From a checkpoint of a small transformer trained on Wikipedia.
Size: 15 layers, width 192, 9.78M parameters.
Architecture: LayerNorm before each block, biases.
Training: a variant of Adam for these matrices, 283M tokens, 8931 steps.
MLP neurons of a small language model. Each row is named by its layer, matrix (up: input weights) and neuron, and shows model dimensions 64-191. Each number is 128 + 24 x the weight over its row's rms, rounded and kept within 0 to 255. Numbers have three digits each.
Before each neuron's rows, "fires after" lists the tokens most often just before its 100 highest values on Wikipedia text that the model never trained on.

fires after: ".", ",", " $", ":", " ["
L9.up245:131094108105094125123089122182108099157089132142140162079174126128148113145110128152123154127162109161119178154136119100124111113136142138090163106126149118151134159142140154141130100145151133149126117117082105089185158115138069066118147138116087148137137100153187144120139124134092136100101127127127146138134096117120120122134118112155142158134145120125124166136123130150127188101102

fires after: "\n", ".", " Pos", " Votes", "out"
L7.up1134:136083137163140155155091118152187122117118141122135123131147103088123171187133140148135110155137139141112106128143128149129134104164164076108052142165126095121142131131149173110166103138085152154097143149131112118122116127159121105139105130134098112155141119121156145105120135121149129060090114141125116129140086138153131131095113136120169152086133165119119114112144165130084148082121

fires after: " in", " from", " to", " the"
L10.up524:164123113092130150160130127163105142096107106160127135076109158150123122117092111114142099133167116154104130152139164099136094104147109120096083146165171106130144117121112112116130126157080127146095124088096098086141167133118104104085130105118114125117146146116105170166140116163059114116117113159132164158080156110093135162140137115132120176081107092126142132105137142106103154135133

fires after: "==", "===", "\n", "|"
L7.up53:100100137128119148141152114154123091133151127150146158098124098129175185153132127134120127088141160167094107155115110073108103130192128120101071138141161093126112170133092135129119142110095121178129126120142083088160120141106120107092133143124109125117136160127144149144137144110160072108109110144139141120124138133130122149121126096086124156105164135124098143127182117111132142098117

fires after: " (", "\n", " \"", "=="
L7.up617:140115101118122123091129090146149082178141122154171165085118110111127123173139127145108171107134167157134145167136131111193106171120146115100076127128139097127131130121149163128131097144101125143106120122147111139145122132134101088078127124142143144151130134110153137129103144133141090118121097121120088129134125128130115132146132087079149157140150121125085127113152133138139130080109

fires after: ",", ".", " so", " with", " after", " ."
L10.up843:166097117118131136108120122170114151130093130141166118109174124130130152130062137100138111133120120159114157148117067129092127115136156138113130132111156142134137135095130175113139123104181133142101107144096129102111199130183103101108151154127115117138142095138171165139113124148110147109118123119142120112133130124163122160142126132148139134128102099095110150114167161114127161069123

fires after: "\n", "|"
L9.up1074:114121146140118123108120091134149144159134150138126177125133109122117153102077126125198144113104164142119100143120110148126161097106159099079152156117151150111162156157112150140134139105108123128159095130123086127133160118139141119114113129146112132123126120110189118120115176136192131126115130134131105118168169116138150123129175122146086153093120091078115103110153144153113130095144

fires after: " the", " a", " The", " r", " average", " b"
L12.up593:155114100124149113116134120127122136151124153147149096119151146131107139176065098091112143113147123155088125130128133127105133109151164101127159138093119117070167103111163128097132114083130120158133099153110141119135125108150132083152137131141110162129126139112135150112113142159132127106113113142143113113103143107143133114147129116143109131056134126155083153133156177130101115139172

fires after: " L", " l", " fl", " rem", " sp", " m"
L9.up806:135094144093120150127117116101146099128152121122122124086127091135151147116075142124131124123121125157089131172099136094175117164142092156098127114157157083132095131108104138132119126140143127121163156102170124085129144131129147126162170097122107105085144086120124130124105133150142094130153108123174134166120142102131144160170102102106132134106129131143098142109145122105172118079129

fires after: " c", " f", " d", " r", " b", " ent"
L7.up376:135123094113144141093169082121133092145123144139175117109130123114149141122152097099122182172143125156134113145097124155121086158160124174151156094120177113137112121110156120117170156092129112107099102093142149122093162160130133101121133144099132113098139088128141125138116116149099112111126132142140166135162140142144093133156141103113099120133067126119156084133161142129134095089129

fires after: "-", " •", ":", "|", " Succeeded", " Preceded"
L5.up380:110131137111126142149167122159156127127123120140137165107137136119140160144121098108157147091084175149106141135122050117153142099129123132145098068071183142145139163158124147194091133149141124119130110125131115134100110166098150125103099145113083095111123116168125141129086171144162125132115125119130116164188146141101135123125134113126125086156124138102114107120172171130121138153145

fires after: " |", "+"
L8.up976:066068110118122163129138131132153138114098156114127129137095107109135138116171104112088158124139102144135121140136113108122152126148165157136059128120149114127114124111159134171120127138127140194103140148148101119126147119099128141093151143129146156171086116158124120072085151153129134112136149104108135117139080104140119100116159134130119154132122129129104120040144134123149150146133

fires after: "\n"
L7.up903:160112135091107133090116129166144135128104132160185142143128134143158143170131108138094129087094160126139124136109141166149111125117117088076108125153117112124127177119118159121099161109125119119144134119103102107122170115154140120109139116094082122167102110151136140120124139146138084099145121129134152137035151120138107105148149101145187153109146090133097103093141078168115125083115

fires after: " |", "\n", " P"
L9.up584:126076130123124141145158119102143166137162152097097129131118134144150150131152157080122137111110122153131095137160092123130175127132166139135063096176138138117125120093130125145129131102171115195128160142150127093119155114122123138109139115085152140133135125115114149112090132120160119104135148120165150102155090132136107154128149126151136100121144105122096080105150134129163114133132

fires after: " st", " l", " r", " d", " eff"
L8.up1129:126120108138144147104154124100161122150127164124150085114159125076165145120098099111125151155124124135130146119093159122167143156108103097098142106143184068105119124144165131127129124123139154100151121106173093116109151134162130131149118163103095110117117083165133138113116150153146127127127113116125145111114147159148112123132123125098102117088025099140129139118144132100099103127129

fires after: " |", " 1", " 2", " 0", " 6"
L9.up459:144121094109153142124099081136111160147154172157149123125125106149100101138090129131137141126088113156126172164138136101129168126150098150082153123112114154104133095148136108152151121083123109166120137144122117088124158094095114164137129113082097154096127112144118150139126150127121130102107076144081135116123168110099090155126165137143113188179129141113153125122127143139155073141148

fires after: " C", " c", " P", " F", " f", " p"
L12.up797:124136111103102177106119077120158125117134148145144133108154127097172140127184079111144152146132111136101101156132135134144126116153197104116131085150121093130113117154161139133144157124139100138163139089133108149131104149099078105102163114142134141087133090121137151130090121183120128132110089140132136137090133110137156164134135102184200155147100152109098129130125119149086128132165

fires after: "|", "-", "1", " 4"
L9.up693:110111081140112125111153146138131084158104116151156169125146104138152179143106078120170110117120132142128159146144106134116102120129174138111121122144107102115144145141158153132169164107097102154134107121111136125152115118135142080091137135126098124104120154124128135117140147142147122130132145118125142112157173148148081122113130116134118136057092092120107099117163160163148142137138

fires after: ".", ":", " |", " 9", "-"
L9.up856:135094088108136109128116106194124130121121147144160121120127101159114148158102126094140186103134118156137184157142102128116126132137125128124160083135161142134117101147100170105154097125117110134152102142129125112124149133113095122102111090098054108133134108164119175117128118119116124118122109124124152156108195112098088154164172139117103130104128136130140119133180168143143142109112

fires after: "\n"
L10.up267:166124152148103127106118132161199161107132136124088125130155118167174144142140117109146095075087201126129147114146142127128142146141119121120111099145111098106121102151127124138142163129160121133120115121133093101181144120138130135119112146099131156106091134176138162117102133115154107127108119121148156117121164122141126127133172131137131131097090137095124103126131140151127107147142

fires after: "-", "|", "=", " |"
L5.up103:152139115110138189122110123161112119195106130152172150126126162096118136173114132143178096080090166131127156126092075163123123127177117114096116125103117123148152137177176140153152097173151113126147121106116124144129103117109137109083109157084136117119110141153188115121124155114151115104119089118120129156162134143113137139117124135169104128145111112114144140120129169123092100118107

fires after: " the", " M", " E", " a", " by"
L10.up1116:149112124147115132090133113100141153134110135190150108094146148156129128165067133093149109101157131135129159145122127107156089116125129129091146128173148125082097133096092135134140114204149097152071089094150126126136119119137113114124117102167115148065122104133129160157107104155158117104122108113137120122140127121150141149152163095147149126130091113155107112123166149167121158129130

fires after: " f", " t", " s", " sp", " F"
L8.up93:102135150094116178110132096125085089117138120143134153088130137121161111097144145072138114128133126150098109132097135127124146129141112114124139113129178082142106123145174138127108108183197152164114103124132110113096140115109127109101143133141154117091106121127189129115122137098102127119131121135110153172112094106145134132146100130137139127154118119109118118121197158142151130096136

fires after: " (", "’", " \"", "'", "h", " th"
L12.up370:116131128164127129108108146149131113078164159169122143113197135156179136103114137118117100124132138156123131133139157113127125133154162079078092093126150117127176142179158132114131116189168150145079120147134155112132125130123119134127123115130144094132144111158166122095107155108141102108118093138143161117139107103154117170111136151158137152121115119115077145123152166137137136122151

fires after: " was", " is", " be", " were", " are", " being"
L7.up768:116127089127096163134105074120173134128168148129187119139194155114186156137150109119105133105111153151113163124129198150141077117163159114123097111124156124122148121139144139145149127134146134154104115164147138112122151142135126107101110122089127097149126105143148133090100129125107121109083079125126155138165129134153153158143141098109146139121109123104097136122150135130170111112141

fires after: " m", " t", " sp", " w", " M"
L7.up398:092099090096145187102103124144092069129124137142156125107137097124147141104120118137137110147129165187107104147136126080088144152137136128133121132130140071143132102125102154135113087174156101115169133123143115121115081136115102115160149136145117124126127116137125130108124140151117108100099108113174151163105166120139116161123110119098117116129093150143105102137160125121087114060126

fires after: "\n"
L12.up360:132105135127099132115116105146142174145155123139124131133168099139161137144083160095085113127153113151159177142151132102122112097133197171097096121158197102090138148153125191150126161161132099141118132133134130117160141113104098121125106119101161136159074107154180128106127130110179108116128126129091104123152132129133099123131134128094152152100094154141092101098112152139141137107151

fires after: "|"
L5.up701:147137158137083132105116121113137103137109126141108147150101104086139173116109142153163143124098101134120160164156140140127149094149130082133133098115152104116147158166150189121133135110173122182140087133124139130166145130117137122143109127141105165101090152120155111108083173120125126117095128128131088125143127125131099110131156126176144179112140146092135093103174135190126144110145

fires after: " m", " N", " M", " S", " (", ","
L7.up1109:164109107133093139117091058126155132138138117148196116125158139098134159117113118128137145123113139154155146158100139167123085151120122154112093128094127104105118138089123156108130174163112112126111119125153156121115141125076104123105140087147151145086137081089106170136134177179119069118126123134141172127147124122171147162128150119154166118111086125123142093137144129121162104121163

fires after: " F", " f", " p", "at", " pl"
L12.up980:098110117122143176133137086121135093111119149157124130108114087109157114142089096087142152143109129124065123124135113098144124160149128114116120102116143067161135089166161131116127132156111117140151111076125080084183169119073086098106144128101122103108133088138165154133107118162110132130116111149116141145120133096131095100125158109116123111162141137141102144112117149129097161103177

fires after: "\n", "-", "|", "="
L4.up955:135149093119102138121109122148108150169149121163116153092126109154130158160107145139191132093099139144129160129149073144138123114145122131094097146068175127131113149149124137154152125164119124119108126118133144132168167150121128103087077120142098118093106124128151094122115178111170112103141151112128121133135147150131112131139148085121116136086134121128118136109152176127127158102103

fires after: "-", ".", " Website", ":", "/"
L7.up545:090123136124117150146099096137156087074117168125162095112159126123129147140099108099133139126098106129117110104173089149120093089112124128124142150137191140139123102142141125112167099152128169098130154109136120078150141146109092087115114097100102138124095149163148173110135138129126119122120106107138128158156151157148114150143159097132093143116143104135154107109146124113107147085110

fires after: "′", "|", "\n", " 19", "In"
L8.up764:120099126129133131103111112165147107166093147144141148107121092134129153150091097145148156127125125175124135139132112138135153111143185120139095141104159127112120174134141149165134151121120115199162122108141109140120097151145123095101123079148131131120133152120158128145089161164187102112128137131142146124170113119150139129156137082130125183098143071105128135111171122168121134124133

fires after: "\n", " (", "==", " \"", ".", "-"
L12.up448:145100143156079127119122100139136091128168132174150139109122106154161129116142119079145108114142157186123130150104120134125133129190092100153115082126154118123160155159138134146157134102117110138099129137119073142126150139160119108121131089166143125110135141130141157140133149133152084092122076152101122109120100079112145137115174081171115127135099140089065131128129122104124124088133

fires after: ",", " .", " b", " n", "."
L10.up574:161117103117140137109109095110126141154108152128174113128142114151145148111100126065140129099145127137115132126135129131119123132124175124098132117138133128091132138108161177137133143110148145126056112097127120107127148128145104090120157123141134105113116124170124177137108097143129114067124082130129105118130164118147143148136164133167158207116100122098122105104111159138094097106114

fires after: " the", " of", " and", ",", " old", "The"
L10.up464:145111097119108124116121103133159185098107153130122140103198167122114141134135142082145114116157109126102104156164135159151157082142112112102142134101149124098171103114149164122171107123099128141102159101116126121149130120137121104150127149133065121097105131106125180135148130150122122112142125121141139152148140121127131114132118055145124213095127107101098125093144151117106144149138

fires after: " f", " F", " Ch", "f", " comp", " imp"
L7.up1086:099117128107117152121125076153105103097081127180155143126143091096163124102150161107142192121105133150111146117141140139164121142164107117125117091129127093105127102100212138153097129113146145168105137127130081120106157073090094105109129151122114123106106128087166106147115115183123119104128137122112147137131112130142108124124142128127165105131159116109094099122174164115102154106131

fires after: ":", " /", "-", "E", " •", " 0"
L10.up850:095110141138102130132113148150179125102133143134191136109141113112113173131168148066151125127083122130094107171139093157127157058149105107127131108099149148109102123146105138151166139123137124145160142102127110101108107138103134081109125133083093131097094132123107152073121166138152147144125125167133135140132173131163108139134155109134103153116124097092143099112144145180116124116127

fires after: " \"", " (", " un", ".", "-", "("
L8.up101:107119108119089139116133117147130145117166199143134130129133114128171106125140131113156104118131124176148130127141121089134084146188195104127137083133171095146111138172137121120164108140133147129118131120114110130147126125089118083135110094128160132123145105161155108104109113145075109102101114125155133111141131131112132135121133122135117136139144094092128134134156176133145186131149

fires after: "\n", "=="
L5.up347:144119103095099115144149125153108145159144110119122140088183129090139165126135129066139116116124120140117154104128079138142134146178155121120120139144166124100117161158144149137140165103125141127104133114116127123142141159150118118081079115148090128111142113157159151156128130123152118097094095126141068135145136135119129113121138134091121186113132128086117156106161122109118169113131

fires after: "-", ")", " •", " –", " first"
L5.up488:141122115155117119108114142152145144117153170121173097123141123139103153134113120075130127075084134127113163136105108116140134121152133115113100143120135139127102124149119124151110174117125125123143123141161141139140128119109135129123128134088066127136087159090130126128147136171135128136108108134148173147121185133165124154110117104153127122082123126116108119089124158107135135099126

fires after: " M", " c", " ", " D", " A"
L8.up1074:141095095100143160102117104110146144151111097162144102143137128139164145101174144118146135121114115140138140157153127146132100142135104151107179091124090118104103150102122149141151112129099085137130118123146127138076104165109118080153126066124133145055137067119110153090077166140090130080101063129137177141116157122110105150142122088137151132143122130124124121146164135162120098092146

fires after: " in", " In", ":", ",", " con"
L9.up592:108122143130148094103128040159144134106142137134189131127209148097103117111127123100115135135127131138114166109123118122121125136102136145138147081100141158120139179106104115170120127126108158122097104135129121108149112118077133171077120093124120111127122131116142147148128099128159114134105120109100198123144139106102151137106165126135123174107113100116119090091148125150098153154151

fires after: " |", "|"
L4.up288:136113122111108142143111111139110150142150101134170132134121169146096120149101116153167125108108173143115128122131156146147119123193119123103125129126140134113138111140154136126161119128129098136151146160122148116129125123087087103145104153101097134084087129170197150121164153083111127112143103129132123125143162135136111104126132123166122201106128122124135121132131158109134138137123

fires after: "|", "\n", "–"
L8.up1030:147116120085105100118124123115167155145058142146089151107150132147163198141115138136176134117108105167084112140153117129137155164120124118137118148109152061119111126122116164174104145088142106087140099158157098127139133137130125133075110114130105185096122143114156104105099144129167110091130159121121128122153109113130091134128207129085129172109135125080111122116144136124132121129136

fires after: " the", " m", " h", " l", " mon", " The"
L8.up212:177119127078115150137105099123151098154111101184176138159145113129139154118180123103138120127163107122112115132136118092138127127148124168119116158103116096079104140082146142168128131117138104142101118137108115133133159127144066113106136125157130155084151103117144125145118142168114110132101111158082138146111161082168133152149124128143128137099131168122130139126145138132136124118135

fires after: ",", ":", " United", " States"
L8.up133:140134120124127138092073106155125173128170137161154122116160116155113125092125109123144128127083153122090183132103095109140129121144137165144129146106146143145103140096124132173138133173125121112096133124100136105120145127088137159108133078085111117141139153137096138157146113125115129140116075113106150142143156095139108174135137091180147192155134116149157112111119116093132151152139

fires after: "-", " medal", " st", " play", " Gold"
L10.up448:143111089166114143185112137142152183095124169126054137121176129138108178131136120131165111121163140138116139159148136114139120117157120149125096101106198137102121139176135140143121178107124117135117116161124118145130146128162131095108115125134115125131105127143158093093154102140131087133102128138096124132148138101170153113146149136110134144140138113074095098096152142129123168149126

fires after: "\n"
L12.up455:117128129182108177119141127179169148117152143116151126143192124083182158139095151123127121129135138114105151128156145134119164108150121129075093138111169121113153154192140133131151144154119125141109131088123104084159141107127093128106098146104125142144108071196120137145128114154158143091135074152126133140124126131141161110120138135137133156134114113073115107098172131122126153106148

fires after: "-", " •", " C", " B", " M", "″"
L12.up899:126117095114137129131175113120123103123128125132152159096148147120078154142128122119109125100133136163079149113136107096114177127130156137115126124132137121131138114149120210194131143140101112113112096142153098145160113146164120128084110103093127108129112119110149131091120177175171132119145112151104162148160151153135142140132174103157149124121154119124110105127107122129110141101108

fires after: " |"
L7.up428:141155113116131138128105102168128147131144152194155101159085122128119113147111117107122140133100113133125129140122082129175107134146101142121137093157123124063092131098124162143137125104111104143134128168145135099126121107078120146132115100124079117102071118112156152122142099104108148117102107123129122128162151104130079164156146132114164182169116139097113141116136107165138108152146

fires after: " |", ",", " a", ":", " ", " M"
L10.up633:161113092119096100135140085116141105158108101146126120129133141119176152176108099157112123147080119178122170164112135112143100107110127136140140078135138131114118074127108134121160135151124121126129135099117160156137140139108102127121106116112095138111155076164114194132056140123130102149146086109150133150139116136129114165182180115160152130111114147143164105129132127148116129139159

fires after: "-", " (", " \""
L10.up503:134121125108107136119129111104115111148143153137158148075202150110173105116144105102151122125109126144123157182147126108126117136132172129105138089117156116136160175138144148149151113146131066121140142125126129152189132133148147099119104116126138165103123097164164107106106121118080128089074091128118134123116126120112111125127169148113157118156122139103110092133157129119122143109128

fires after: ",", " of", " in", " from", " |", ":"
L9.up909:113129095117116152121094088154136169117140132147121165117136155128115098111125087118123098090132129119119155100103137099149139105150145142144115137139171157111122150141129128136139146136134082139103167105089121129145166132070129152097130104110141140145123136144108166131121111147073099136108087103125173110159134098112127167124153130161154212165125134150147159116119117114129109109128

fires after: "==", "===", "\n", "-", "."
L12.up24:116134080116146127105154143173156161069134169167134140127158165122156116141132120106133123062121135164124140132097140106146108128174144116127111124131151103121124129139124149132161127125106145132141145105125106152129128138158129089105136100107165093145135134162163134076155179166098060119100130127107161147113101124129102095127162136161130154100088114089139135125162124110118165093101

fires after: "|", "-", "\n"
L9.up932:142107122113097145126132113140123090120102131142159174134155082164167165142093142100136125125119118146123118139113117148115125108144133111110073129088108105123136126120134139161120139131127105154165095144091122105139154117124140094119104093165095123098122124117153136110089159124169131103140144121116130105167150126148137113122166100132131118080147117059109110108146112148116130115126

fires after: " h", " f", " F", " t", " c", " m"
L10.up1060:106113133139120188091151101129135103102097138160154115121133083104146130134118092130164159143118140178092106137086131088162148142115134104099121069143167096134140118084159168128102103128138137166148120117149074108124093136098066103130169133142109147091108133172178137116107155140088123109091138157116143142127135112130150155129171103113145105139105149131134118126142170150105145105131

fires after: "|", "–", "\n", "-", "200"
L8.up238:127134107168105142092139116148130126158076147125160157103140116159176131122101126124178138120101128138095146149139108131131128156113155106094122123144130138094149188151112117141138163120109120147153104149111109159119148143139120101100121123129153121094130130111163123139138154134179119132122143109140139098167142128122115136120135094145141164062148118101140116091143131166145134066107

fires after: "\n"
L9.up891:130093137163124176145140104136158150133122154161122131096144082127149170157140091100124146077130153119111139149149133126150155111182137122110105119102150134085155127126190119167125135133125110156148131120139109079171164123162129101094118121122105131107155115176133150095106137138106092070136105149134144127114128134163102102174121101154138129125126111095121134129123115123087104089170

fires after: "\n", " Year", "In"
L7.up283:107097107147098140122078124134147121127117127153153163125127126087121146173109111136105130122147188139112127180103120152150082106158144121086085139131138116112158153163146098137106142158104119163121126162146107156143157131133106113088125121147131093169136135121145127108119186141139118091125114133112150115133101125154137128122143126100155152086138141124093122116163143157060181078129

fires after: " was", " is", " were", " been", " be"
L8.up734:167125095124106150123138109156166123146148099120203103120168127123176153134153118106107146084099136152097166114116066173114107131142138125125123105133129151108133134116098133122134151146166130104155148151116124108104145123089143142081118110073109142163130119120135135106089179130149099133083088102132125159143108134138110182137128127112176129103107134126094143079141143148194106118155

fires after: "\n", ".", " of"
L8.up606:133130125183175150128164100143139158176104167132112137093143105141106194149154155101130103130141123119112087128140147118136151121124131105110139128144171131069148162140172131135185126143133157168101117115129101097140134114137127111090107146136089122111116124134131166111129168134137124097144122116151109137138112131116128109140127127175129149138142105096073117113126158149096124121152

fires after: "\n"
L5.up1098:162097131116137115089108139144156135180111204140153133144128152125137136152111124111133184120126132161133112145145107130140088124157115073106142119120105112110118138120152162105128158104112123091098130125156112111096147147128135108098130070134127101135121098113166133132107156153156115114117126154136128099077147135108123142130120112129152165128105126107109147143204093193089134059136

fires after: " the", " The", ".", "The"
L12.up456:148116151113101108145154104178105112122122150140152126146167144132109168111154110093133103143130134153113120141120131101115150112134139112100118158125120113095099112146162123122110139104108141160082106156109121099132148131121130098094133171142108157121152136144135156101115127177121084139130120133124094146095152161152143159140131118109119146090085179099082142132199123143109123090149

fires after: " (", " dis", " un", " \"", " ["
L7.up1039:126099119109093132135115087136153155150161137152155145097167078086145140138137117075142148123135109136150110127173132103124082124122176151138138081115149074124134174129139140150173092111131134134089130187129118134107120125144120098167118106137115128152126083117164152094075090181089111101118105124140100139140102125152137166146120128142128138101124118112133099136129154180124117133132

fires after: " |"
L9.up801:127100128119126109177101112129126184147181151167147132108157129193102149136112139111122150114083138179119156121139112115162138133129116112141160095100118126107125118125100159168178100109093125132153097130134098124144155109108114156131114129071106145124105129129139114114156130102168127144134105132100106125144188095120104155145154132147109117137165124127122122143122149129171099122129

fires after: ":", " Website", " code", "w", " w", " /"
L8.up260:132121127124112165143115121194134122115120135142175127118150128107135167146130112070124146129114110151132163140169086111122142083130130149087146132115191109136129150165127136124160125172119135122124147122135103114128108137106102120085121127112053164125125145159089169109121172137131126094096092132133157134118161106159137129137166102130122129105141100110141097093143151160117130136136

fires after: "\n", "-"
L10.up860:150127137167122143125111100174160192137147125133111145118164131162113138155105080101116122105153136147122168112152099102139139111130098128101072107152222126039133131160142118147134135125132126147091105107133085114156187140145099081106104136112140157163105130139154165108136132140183129135120117123115107130149135126169140106142155130106141126118104125096081103110116133126138154140134

fires after: "|", "\n", " 4"
L7.up725:094121097121137136099126102116154100164094156137107159138124090164155197140132134138170142124141085150127128142156136151095150099107140088104078134101155089136148087145135150151143152114133122142136109141124107123139121111147137123134125148152109174112114132118157129079115167142156149101104143124134117098150099127129106101122147092132157148087137087102144103089158123157125135131137

fires after: " |"
L8.up300:133096128097112125188101089167134156120149167195146085133135097121082148126126144114120154113105110160142169130127100146145137088147127124115147106115101165094133113094127162138160111105097117165148135134136114081158140117107124157138161099099092106109104124132149175150146110118112113119119097158104122136128170097104074152150142151130112161181142135124104131112143144139131095137143

fires after: " \"", " dis", " help", " She"
L7.up21:139107152137114154118149098136114110127141154144155161076131089133146129070128169085124169127100135118148122118159144111146178164131117096107116086137192103113142123128129184148125132125117154135156144135148113119165152087147126111114143098170149156140092128189154109139131175134131116127153108128129095130139114095138109112144127153132138196157172125069110119120124161172162130083149

fires after: "\n", "E", "A"
L5.up490:131091166123140130138134154146142110168139143112121142115173133140150146135111119110153192127123162144142107148120117133161062154130160111129123156124147106152124183149148181137119166113102107109142117116116088114143142161156139072100129131133111100132144098104170111127152129164161113105125128155138147124104145143122131092123144098113155183083100110120115134124157130148058190059144

fires after: " In", " the", "In", " in", "a"
L10.up180:152127135135147147120160134130120125126124083175151146101133148112107184133137100146183098132148130138109158138106110065121097109114178113108129118128129111117134173135146148152144122165123115156106108124096100147136100111164107138130140083139137134119165120113122171168114098174069109137141099152116132155093076119157146138129132118143136212114088119110134137102144103180060112122142

fires after: " t", " w", "k", " m", " sh", " g"
L10.up78:088110131129137150137106134153144082114132124123124101096131133107144151125125134120113149125154124165099126131101107133119152143122139150101142098104127101122120119166153149118136110117142096151156158141151136085110090111129094144168142136067127124142086108132198161105154145100126128092080150176101147155123162115134115115148131096101114109115108110102103115134181131177121144110126

fires after: " |", " Notes", " L", " Team"
L7.up997:113102155134113165184123122123116185107139117152129125135108120147104104148164142113116144133153118115130102148133103129131145156202142139153069116114083127106133106132119187151131106119121127224069148124123120110105121124098112117110142159079119119171150119134130156124111123144129124128135150131134122086139093112124103172115121131147131141136144133138099109127158104122114141154131

fires after: "\n", "-", "==", " (", "===", " \""
L12.up522:149147132125080092100154113122137168163145130141138167114152122127114122123146134125178110097143179128155119124130080105096090112217153151124104120099147123103179107133157114173126149140115101128103143120080110122093151148149172103094107097141115129112130155146139131136127142163173127104133106132083082108165133118115139107125125121124141149182099138103077139089142146158147153090127

fires after: "\n", "|", "==", "===", "E"
L9.up598:129122125130103141141157115130156139133102150146134163111130116109128181162087118120156110116143130130122140152139129118133094145118139079132093098139140082115167151172148148136167145107111131175125103098125109132147112139151122108091161121145109138101105166148158128132128157134169128124135132150145123124141091120127119111133147112137144183087138098068086133122155129164059149096131

fires after: "\n", "-", " According", " such", " Succeeded", " by"
L9.up250:119127128139114132129117102148128134177128126134158158110192120161132128150084128102190128096114150110121105123144121111140128108109170149092135141104177111087159192140118158155096124164127135116158096129105106127139131149135151073100125099137119131137097151133199112157121127127149126148118130103153134099165148126114115093144174110150117184086123102122129088104179137147108158115122

fires after: " |", " 0", " 2", " 18", " 3", "–"
L9.up1042:108115130075153096131100077140106174119166143169152101141150114130117101122093129129134139108103113153113173124103111180118129083144137136154146114111116166141098133116139123119129103110108085113115141163110121119157171145083115128131141079091119107127095114155157161111121125147125143116075102148077145141107148136154082178165140128122139180176145142148127167099154117096141130131141

fires after: "|", "-", "200", "–", " ("
L7.up622:116093143097124122079122124120133138160074147135125174143131114125129161115140137109149132116098108144103102172129122109110136127134163078148155133082132095085089120163122135142143167093116098163145120137127109118154124099106125130145110114147108173154075148128140092079125152134153142099152134161126147132110140104141106112108203133138108170111126102112151085103135132161117121128126